MLP neurons of a small language model. Each row is named by its layer, matrix (gate and up: input weights) and neuron, and shows model dimensions 160-255. Each number is 500 + 50 x the weight over its row's rms, rounded and kept within 0 to 999. Numbers have three digits each. A neuron's up and down rows have the sign that makes its largest values positive.
A block is one neuron, or neurons of one layer that tend to fire together. After each block is what it responds to, as a language model described it from the Wikipedia text at the highest values.

L10.gate48:605521584525439560441370469584523477410557512504429541519576540449484539535453384500500499466500457446409490522492448544569512457440616617534413572590510559442471451521472536505551516514500479396473361509474505484572503547551554492480473442468437451471460619595542583555402444545482502554
L10.up48:560536459472449490414469495485427470496471519421533490560583537482448497407478480534549486607584400564537352481543432443466404438583518604452513492531546573453520474434497479480565462506468596536438501488444526551529455524488526455524521451522480477519460518518475501552466522577501532561
L10.gate171:512534599529461577495468466507579537474406451467521488482530478511572448519424405533594533555558337503551489510538528559509534491541545582540606507509594407511448546475519498528481457573490491467519532556570501472545516490508559497509549391488522536512440523502571464508493539537482439538
L10.up171:561538426552447529461555532522532612460515488585425455517362436369500492457496372555499515502499487500465464577497397468510458522552478539499458545447516522544557413495575489516425500505518445447570463522521434433414413555538529455476454533593468600523487544529531428578441412559540470453
L10.gate227:526480522498475551593438499565448512483484569534470480549548459533437446484495481435494594445474549498565515473483489457528611556550557511548484519574509534489508515520486383514448512577490508562454391527437523489563536544563514509505547440492472474526515455478458483525572489458499449464
L10.up227:504525433489424502522459537456502560509406529508480447654473562567497566490550514495438473474618488514574441546557489462506577523548589525484478452525484540436486453446504554478515492418552479365576506423530545528494486565463424509454450374540500496533531526557537510501465491461484470543
L10.gate238:450520480444533440483543507436499474460499566568495521490492501591465503498482503531532500514510500516438463434520433487418551518422545526474424528539512436637570518542427509428563443450509453426521554464444550519551458561500451438522421513476529472545457510557501515490461520460531533514
L10.up238:464568540611456481530509443506450477574498516380452493475522543468479632416555498516535446475526502608508475426452501580498546530550558514491430484555559364518504508553489519565434482499487528452421426534431439458583549410488476582444522483418496489413550505516476476547516439560456518506
L10.gate289:584495438467539507530485514462496546524514473483538571450552405425522564537572504471461448462488507625434544455580527449545483573540518575500498465560461457473476607505498556543532393480528521554506480609540561465499557504516536472480589531514552543501464604476474464502480517457520433390
L10.up289:510438505420424553586502478555532514538419515528441466575612492453481547477499452557463506500566581451439485505444465528541551463543517483514520524577521570425456549482410487507475498528415477531507409495451467656537533495497539549480486482505480528525554522461469398450525475443470463561
L10.gate347:496547521618496494558518601462539501513480497501483554547491557464394520482486499562512545542520448510501464537524464495492482515511477524512429481413443455518528464506560568435501625479369457440490565528500587556494397578573446445487406488543437507523533531570507465528532484467446483585
L10.up347:553477546584595537474549535558520485467434502442491545524536488508495497499598469480523558417420508450474557537522461544452548450532503576525462485461467460549433490485455497448450507514458501466554493480497511599515499551566534478560460388524413531527524498500587533516462442451579504511
L10.gate449:485508472404473600518496562498581482536464485472485491510465405522429490522480478514408505543493550484482508487588443483548502510454617603449479577532439468477513468546562489497509450462441549442428455408496478414582457484464550513512421490573483516493553556555463507509473487543581501493
L10.up449:451560467461468595496480400435604411453511562425645493536509458483523415501571544543466532529533593514499502481524474393467552518551537458506542425432513519499502466476635480466541494492491489577416447576521517448476596461514582490519473425523550466518461456459453578545437545594523426492
L10.gate480:524463544506569555564525560485420452492504497469585535598517519564562491570551538480592446538514470539450457477487488488499544482488509549483593496547578584432431472503531418428471523490475515472480446504429529516418455495421442472556547442477389511427417524465489534487555533490485471572
L10.up480:536445440443493419588408504451630469545421552535559538562525439524457461481540489549555564515487486529381475396459476477512550487521531512437536500504512482515546488503434436505564569555518527478520520616493535441442527462556530497526513505478516553426385585410437590495624522467492452479
Stem pieces inside longer words, mostly verbs, that come before a suffix such as -ed, -ing or -s, e.g. ex-ist-ing, dis-band-ed, emb-ark-ed.

L10.gate81:575444554474559465610545562508484566437514484553437530436466525493535475501445481576486534537536423477453424460524521454547435516541515547412564514501492532515471466476447466470438540486529463618469470487457497404510559551530504568552364471550484481477447465586540527399534493424469496532
L10.up81:571600474472583380495518593512501519502553476469522507584501435584444512463497529531502494459548516466452480496506531584489536499561491456506593594473514454463502539495508561517517551539455505589628515456549465460530545447455497562454550480510442539418479475466592616525393479567456546550
L10.gate96:420425496532531471446519523493524542389482513481415454441513480464358517534474420482533533448632439504499522572506396500575547516507510420519489487496501494552507453502371588495497540493522468523408490437481544471524545416456453498498442409572469555419457495395548465516546505465408600510
L10.up96:607487517485527467619507501465552477518441547533434591552499510473546501486537539459572504581573594522557474463493525521482488547548453524508519476500503539499483587510561439488423534401419399567477562475563435441510508439548572441444461454466455520495463527549416531483484492546607513517
L10.gate209:436571494507477505514542572400492571464424524568495510506601545512526503456448442564542438532475460382343440499413622440587521521461466546624477458475511473499447501556441512544458590534536533472427524551479443546511499542506566406401514523513455593478484496506578509512540522472475533548
L10.up209:599460437577449446469473432444429522492480466532411473501458449502492546585401546455560401644550459525495439560496482495477430519472394542559506526511530501453501505528557514530582487447433432507527485473564558521553517516467505500464469539561542524577464499496503591531421514514493504495
L10.gate225:614428580507487471571524450452533487504440539501483444518532604562415465515434508484544499541482425522447486558567486453429451517478482488532533449490492483452504522523536515514573521402548474559473490556483487595459538520520565482431531456475505459475552479516423577531449506432527513445
L10.up225:478475515472509434548633534515481506452493500514379554444409515481430554374510525489442522559487505491453420557448448489575559520414420540571520589394449567442449566501508375583504460467494528478525592378571486425492454495428511496436518566540522522471573499521544538489466491498499513444
L10.gate259:552540458533524464485581449413470532515527472646615495486397444466566528485488512539482416504600514496434561480441607500502451520486436442551539394492454484440490504495586653542435529466539471445622470501478391464515507450469452578462535525589385463484440424377534479469452465483451495555
L10.up259:483445528472506506519565484456555556473484486488416493549442551597464566588537507522474501462494545507465552552407512442526528483476405527666512513508589552479476428519442520448474496545434558605619429383535539480555484556507534529397532466569527485524564445536490522472555508588521585509
L10.gate279:587492516472460469481581548562456403540424512499440540472516607542510530564525543534549456438487532384456452478427511514479491570502462495616564566511519488435509554439471544517458526445454515465496436513503567512423550502441469483515501489533454509502555463469485497480419557366548493429
L10.up279:547520470538525454479559470422533560524472461517508515545512492511424500480481461498504434551407413543490520544487511407493560510517429565461600526456419548489514498533494443482480535493540428521519567446516434487540545533466486585486531497522432510529475439567558542525538541537488525534
L10.gate330:523514443512502447487530490464546557495599513510423539518509506553460457471522457523583504460505486457531556504560397517546480517585591508519489534574477480521436467524460486402531558481450519466503544525493588564580516484455482560561560423606463569458537536541470438586547561529485438527
L10.up330:556544451507489518506494475395424477457544488457547502461555552465533458457472448493448433511407491549478420508518445485578450524433437520531464597525520519462581505542486457490457535438508470543455608503479545490542560430450505603535489418459443562615526487541517381541540417377496576474
L10.gate422:503454535459453503546486461435524470485459535495462464486540513548466511470518438533617481446536459483603471586467506506600497513514502494509499408474516538514514541495504515607422492533484526421588517484524464517435490556465500506397510451482463559512455491530602462574408580518467532490
L10.up422:585471504443520619505577486488464522543434508495494586533454519476545449519481514511469515519621492484462559526544523474415471486429419546510485523422518497452395480510483430427560608534502488630509417389431526479462461492485505406563515537613520522484502453471402419439466483477554482480
Middle or early sub-word pieces of rare, multi-token proper nouns (surnames, places, taxa), such as Roth|man, Botch|we|y, Hart|s|ville, Telekom.

L9.gate43:596496430508422562527401548500514490531418478430502566476547544487432444617513585455485459436572542594503464495569434484512558436538463504484453462513448528491496557492487470495502495465593465576562561496497509506508477547589534557436489518521502529650473516451431592507433443420493615528
L9.up43:476508511513474570561522547387478478462464508575515552456553430457484411566565585478496430468476586492439497540524469534436472532606446530414477467520457531496499473428532500514498561479485477521456446436494505502581530512529505499498494533477431542571533666524504484474521440509537508409
Final subword pieces that finish a word split across tokens, such as educ-ated, humoro-us, happ-y, overhe-at, often ending a word before a following preposition.

L7.gate141:565496502455539416483563536493401425505523536509463434490487445459466489467502441466540525548432436563453492484470451549569542513444505504524514459510461510509456382575464547422443546460504447504565467518543443404487488517515468504441532507576534422615424528488517514551461536416547508490
L7.up141:444402538575476506520491583450494433487537425568479438491482492552517533484520454436517557423530514546440455435509483509550556444351521493522497522520497566495472427556437548475450474451545446486457523494639450472449511509476479524549510546465608489601524572540555481468477481419570473480
L7.gate152:472515482502446442501450481489492487452466548466391667611545457527520459482482473492466511530505607455513486531505456453502536575538486538533563588443505577470481520486427521453523481533446563491424498488510499534473465480525453573490522452478525434440482509479446534490463457482541534413
L7.up152:476511458611474514407481513550457441617509413465513589524468447490474528407544520470521528501420526462549497499540445499392448570466523469458456525428423535415484508474504417494472504440424422562471477476446641465524446504436529535435515475531565503556516436505467455512557474446539444441
L7.gate250:451504414450427498538542377468498480575502541491457444498564573477493443522485552394503494489549482458459493555528503534472526491560520460464555519621583481518544461514435445452475494554524530472479591544567518473567502620509486581535537512595432414490503514474505499483420509459515489532
L7.up250:458529444612535444481500554560527480469518554513552552538485500476503382461509453477514515474450504494540461509596446442535505447664473426500482567536519458499467447428526462463523466514590604458525471638480513518471539581492468515460525475496533450479525547449478472536456409518498531522
L7.gate345:651536481498499509584569496444425493423518562427494533444470440513493537532475496550436490494406446548499545479532446504448414570481485493505484456551545546453516539513519478492424471573560540476487569595494499503445474495594531489463556597546612454532427533525435521557475529500570492426
L7.up345:541482601461519563520523441440467554472461449534459552447495420505432501559495471524514538475514583559530480464550467478533493463495573488464469548558558537465395574537428528458495467495604607569483510509438507533572534493529484519488509515497613510519450502607541488593382468396473419560
L7.gate415:512468452513563448619461469534470514517407483556490466466512463458490466541536413532476514575460496466544538529461536558542518495505532547449571593475507507573436478522416529479449490552500413518384539494459410498377524479550384424371581432512437482534510469505415609449399546497630517502
L7.up415:514394565472406446485510512461552583467525404500479507472530529561521540527493515441509513451496523459425499492483548594536603524466616535537489527457481630512430589374546497594469411467504445409448415434591495418499484433499560615445493468450522500451501564535527441538567427511459435548
L7.gate457:523524513520517481485519435415526519468452430606538540430547512465530374476509436582507508455417474469538463469502623562573487595470615451484532507469497484462448513498632493529488500562479522541546496597573483423485461457589552460536568613536435512333525496556459516552588584529510449510
L7.up457:538590467533485564523537476481485522518530478508473546493542493456502459585518562544459481424500493535532328440508440580603540519421544536508526444531538512515454554527495528532571423474457495500595424488520490475447504448507398445554489539526553572467465557462491540550481480477520486531
L7.gate475:511431491531499558543533487472521501531481499527461608483549469443422487569567397529511515469514564443509371421496548526463435501476536488507531527562552488490456478441409551491401405474427491539497452499566449527478496416417490415448510455468528443447553479427482509490576479468580460523
L7.up475:414395488475516507411489510512416429484533440544481561491598423456515408460556433555526433493514509450470401549507520500521437456507623534528526442542501554462427434522396538473450454491469492448434473399540504559483451540456473520487450472511520467469431545588570571484514458452565492536
L7.gate488:441486452557429468475459596471475557480491537409625490447455472492569548545517565496549499501524438524568533594507517491478407497551570488440495412523497435477501573550482526547486440526497515444479558471529517632538555529434419553496552423528471519457497612527475537489464521413575449396
L7.up488:505474531470429495526546495558418422509547515433588498476542588530414465430502534483521436481472538391498581513518525473519466459433470588399494547414566430428429507497507472563404505515548518472509486537450536476481529527488485443435442525502547448536527513490522482426553396537454523509
Interior subword pieces, often vowel-ending like ho, no, bon, inside longer words or names, e.g. Bru-no, eup-ho-ric, car-bon.

L9.gate464:500434459574538579442498502501576469449461474557490490577474443495449501483528427538577575458463450622472545481475474436496461406464558536604560492527457484550454559550458539584517538616558426515492466505455537528590501548494533520528426451497504471464551532486612555437429419501520495418
L9.up464:487577516443507411461503505461604572562525543484475552570414493487492503493415513510492423456469405396485493514606533517450533564451526425437448607517528537517451505532528465563359480562514528518517518489562441465525514469398424433503518494491547469513560408438466475511486528472547584556
Early word pieces inside proper names (surnames, places, taxa), often at sentence start or after a comma, such as Coll(ins), Bol(eyn), Dod(sworth).

L9.gate122:451538459496521490578480426391575415531571473473543405580481431510492510525457465547516379452392493529493486557569512554482507529559484524439496525565449510543491510497502505459521537479557432593578517530488468460572508444597519509461497552434557459396528471458561496558570532571404418505
L9.up122:489504442467533445504499591407491532556539535482484526494434443411513564435420520504489554525539487441569530457487608484462407548541515487518471515528480507498446481572559586472422583598529471514521528568591407556454498491546498393557525505476487522538462382445546560520498520541518512582
Tokens completing highly formulaic Wikipedia phrases or words, such as peaked at, Time zone: UTC, one of, Hip-Hop, table pipes.

L10.gate61:513502530451458483444492501469523514585548485547551488435588519535516454561529414510566460469535491541534534487457470508491395502373562495517489506580410512486542545518435510522572408534596379591536526530397479532542506533480472560512481523429454537564512496497448436533517588518423518486
L10.up61:489575457467524428462532612476467475496451501524556527431498486546538427412538481444484450529549597478535442477574494500438519398487531556510551432560570418486487454445495535553476499534501445468500528504482552499469524583483460489420492582443518552403547453511497407484523436514377526541
L10.gate204:575454473455488476481438518462520539587525516465503489472566510492620487480445463463495554537478555568503480604469455474461477569466439590525445417508471556449547559535405510525498496552424427532537482597414573517544426546552508456542480515413597488447533550429494465473439538391488529455
L10.up204:440540373518492472425493529463454488458508462483490511445482537476434435432539503561590520522552449466552448573431541547591444522523475496514382504487457529466615558545513434490546603490501491575654549545505550571586356512537451462508455479463459543488502497490511518553513513454453467508
L10.gate231:417481475489407472435500492600490499493462427472590453502544516570577470516514561577532502455455456598516415501577442386409560595550576480531498580491464562529459516445504483490510573497512410574493560649437415536516540562597619517482555599554490495511557517511541507508507510527500516486
L10.up231:458478499514505519503546533493568600479496522452538468470499510477529505571544480543473444531423425502586549548418614546559513559572550400529520495499488537495477526541443426458514511536448397526563429487460444584522432531518433450442465495453528591469500493469553509462438553476469562482
L10.gate242:529537443397419467522420460465426490504484419523533546475538559497534475482433511542474495567485580524532560554473456513544523532528481485450504469560529490446493438554425412519523478470468533520500458543569521523494522579507538507519533611450484502546596492581488535519517636412606481475
L10.up242:491515523464512497538528496455534460509508430566474554412452488542457597527566546443553469505412491485546561439363585565472467529574505397456505456461584514416476511511439502575516550530513516520571491500501448453537533490504430603452477553541477562549514379468481511521516548559522515563
L10.gate244:490540534527457450529426441462497537501499450448542443451510509502464476479466602574452514443475501534394550589576521570549516550548489480455487519478528576470520522458465483463528535525540526416545590561476540533505593542491437505533485448430538576580619560505528442494514553553409545469
L10.up244:517545481470400452506535504433489588505495511409681516538463560560520550543528403449455534503557573571489513485549554574492513485541521451516480467471574497586559496461492507570496533553547466441479609583532565456509538535406478478480540395454471506552528584578506512393520544462459512530
L10.gate315:480447428388383451520463530443558536485379542495445501500525497482525471436523463470490483444550495417491575463516549451542474518593608592552514506431556515455532517405542488459521591561564520502499539506462438556507500605481502429552604489503573459591534502540494490534582475462515419521
L10.up315:457456471418531436474464493464475484449604534498492513492501545629482478468486532512547468438560426549490423464517500477512445634636540427491379480444497498470536432507449535463451420543446526502494512527520458590457547545520472415581472449445499464539510547404495527591545473513574486482
L10.gate343:486462523586484470470540430522503512452508584467526447468569520474587394447502433503520524474401542475584524484620420509485567562521480492526533517524540450408495476503503581470500456482522487555480567475433459449586510579444440631530450433524563531482549548532545480543476538557518437564
L10.up343:409503549397568613455564582488419454534496433567549560472474467441518502555427555592467419563511492515530496495526481428542523545449519560555471492481516470505505503438463566517440507440375440493611583432538439442454526506535590553548489506525556499529556511545452462514528530515490542468
L10.gate473:507535461572563419573437494460456488509521517454514334448562530529513534482483506481404503538569519498422524464574496511454528572524473475489457515516541547521477577516491611467522515422490461532438593527560414529613489499498480452499492502442497462530425465507453487650423383468384506476
L10.up473:523515508479438536461447466470546473557503423431478464527394475521484424503493526568461579467435600512457497465488524479389465487437547526463554573452529479451404454408545531455620539483481519489453503500425482482516567434524513495481457596501463461460565437432566445507498518476446459424
Words before a chart position or award result in music articles, such as at in peaked at, nominated, Peak; weaker on assorted table cells and word pieces.